python train.py --norm_place="pre" --qk_norm=true --bias="none" --beta1=0.9 --warmup_steps=450 --doc_mask=false --train_tokens=324800000
MLP neurons of a small language model. Each row is named by its layer, matrix (up: input weights) and neuron, and shows model dimensions 16-207. Each number is 128 + 24 x the weight over its row's rms, rounded and kept within 0 to 255. Numbers have three digits each.
Before each neuron's rows, "fires on" lists the tokens most often at its 100 highest values on Wikipedia text that the model never trained on.

fires on: " with", " V", " and", "I", ",", " to"
L5.up195:091131156100099136098087134131103134149159163109141084151093100084121151117140115107143138158139156128088130128137112114141153135148118137106147085168085155133154140100101135127152148125140106113143109107115174163112076134159130133130097126160130150104102150157167130151190134124121162158155140158160114160139123109116128149099104129095126119146091165129109108152099108142095127089104114117118119113157111169117121143162125155131129144109118153140106097152112138110128129157085142122134093128086130130116166125117085126099159109097185160155123111151183160078118114111095142124

fires on: " Un", " them", " of", " and", " Can", " him"
L5.up846:093088121090125127157094116102175099113112150153124110120089117136159119138157113137143124109163144099134130128107126155115083145119136093145148166111079135142063142177156124122136107105127133134147122183073144154123159097076113159135132114149131119126130112159141116142158137136102111154153122107165122132146135125168093131112108137101141110152109152129175143095128092094121116104114136147145141135087105158137102170158111099117113133098092112064144165174101123142085118111136104098170102173149152105127083140127119127119153164139092132115135113106113150135103120154132132141

fires on: "e", "/", "ab", "ult", "\n", "-"
L5.up700:104160120083152137102088134122134129129140162188126133139125133103171095126144151096116141113087109160113150125144137131111117102104094118117077133122134124094145124135126130116089134115099132108161150141126113133124124098111138074109115112148124118136152152119119113162100153114131135166107126125121075092122148138085125116133089145141133075142149136118143110136120154104150132102126201125125106113154127126128140115160082190148133103130151144129123149110160138126084137129164145153133161074116132146105137168099154108142109124127119163113163090126146160133128142065169159124

fires on: "s", "ose", "ues", "ers", "es"
L5.up784:136114122109122167155105152134126144150116199156138136099139094122096179154146084114132117099142148136140123119114115101092125142151136108120105111146134113119107127126139154134086152094134115166134125114128149129163124095146126149187116100138131132127113098096154126136156097090116124119121101094129117184097134189148086131109102098107111116111148108133201100097107127102129101128141148165116171089151125117089167111110137159118119143109108115092084152140144131136085153144133133122112124166120134125117092165133143113124108169105149151103114157128153126107106150130132109132

fires on: "t", "y", "St", "ch", "itle"
L5.up763:168150152122131151172150130158115079150104118127144105106153145088120128113141141135129150078089102142129097147093187142100128110086123167143139115078136159124157102054119146082106139135128110184164157134140133154128072127100153120136115123133136126143145133138105118111130117156103156101139139151105126182091123126138105123091120133111134125174178150100106140139120152133135100143116149123109090124134119153161134126107123162146109131142155121097130162173145126150160130130153121171112125131076168150122087137066180104112150141143132137101134141116116144096128130069103170097

fires on: ";", "ens", "s", "e", "os"
L5.up261:091126172140124118144075193150123147097153119163109119154148134114162092104126094134153124137129160106139141129151099166109194119128123151108134125159091127137143082130138095127109142147160139148118121119113142148132141091123126120131100127121118077138098124107179152162117143106131110180129144134168150128134128143119099129106148101117141109115108133128131113141114100104120094086119175122136095123175125142138113135142114086118144177072155105106170121144120136134111094125126064116117121149174117140126105166074171137120117113152087081144138125151114118075114107112120082152

fires on: "ri", " am", "om", "on", "ony"
L5.up231:134110142177146100132061111125143141147142144101128117099127117146139109128128128104173098160168158100137110135104173104082151112125139112126124171170090139140106122116111137140115157139144113175098178085127083164096147120110119107161078068175117096152167062118130121132132131128156135160130130124125094110130148132140117150170123129117134120118144112154154144144075126125129097134158173132119156137166125146152125093119036114167119131099168132113108120112124138144091153149165144162144112134149101165137127141127164138108118125151137089122100129134144111120103136139110126126

fires on: "\n"
L5.up760:126151158163152125173141122154128152124108092150121136074097105098112150157140108128134133125135125135062119146129156169099129122127100112143101116162121144128122123118105118166169095090104091128063147151109122125146120153093103086149139111169128127117105120123147143132138102126105114150156095126153165148109144116131159127115114169151075104096145103158111134133158142138157116136115132143158095152140112160097151120100103137135124141186111147131129163108149118092108102134152149123138154135128122126168103139116105154146096113127150124116106131118171105111108187106121125101

fires on: "or", "he", "o", "c", "st"
L5.up285:126145118139132155099142097108130164096170154111143131112116125117138099125158100119168126123138087163133124137111097179144134126097116134116104131134149121142114182160133078120145133088114093118144096099095133142121094134161083159130094144121172111117095116086079098108169121151117113151121150106098166145129165152134112132129169109142101100113127079136132121136100183106084150108125136132131172139121128099094122147108080176105087125103169143096158128129148142128139107094108141116144152112155122137145097115098127141162136150120130091114146156132152109155117139117124107095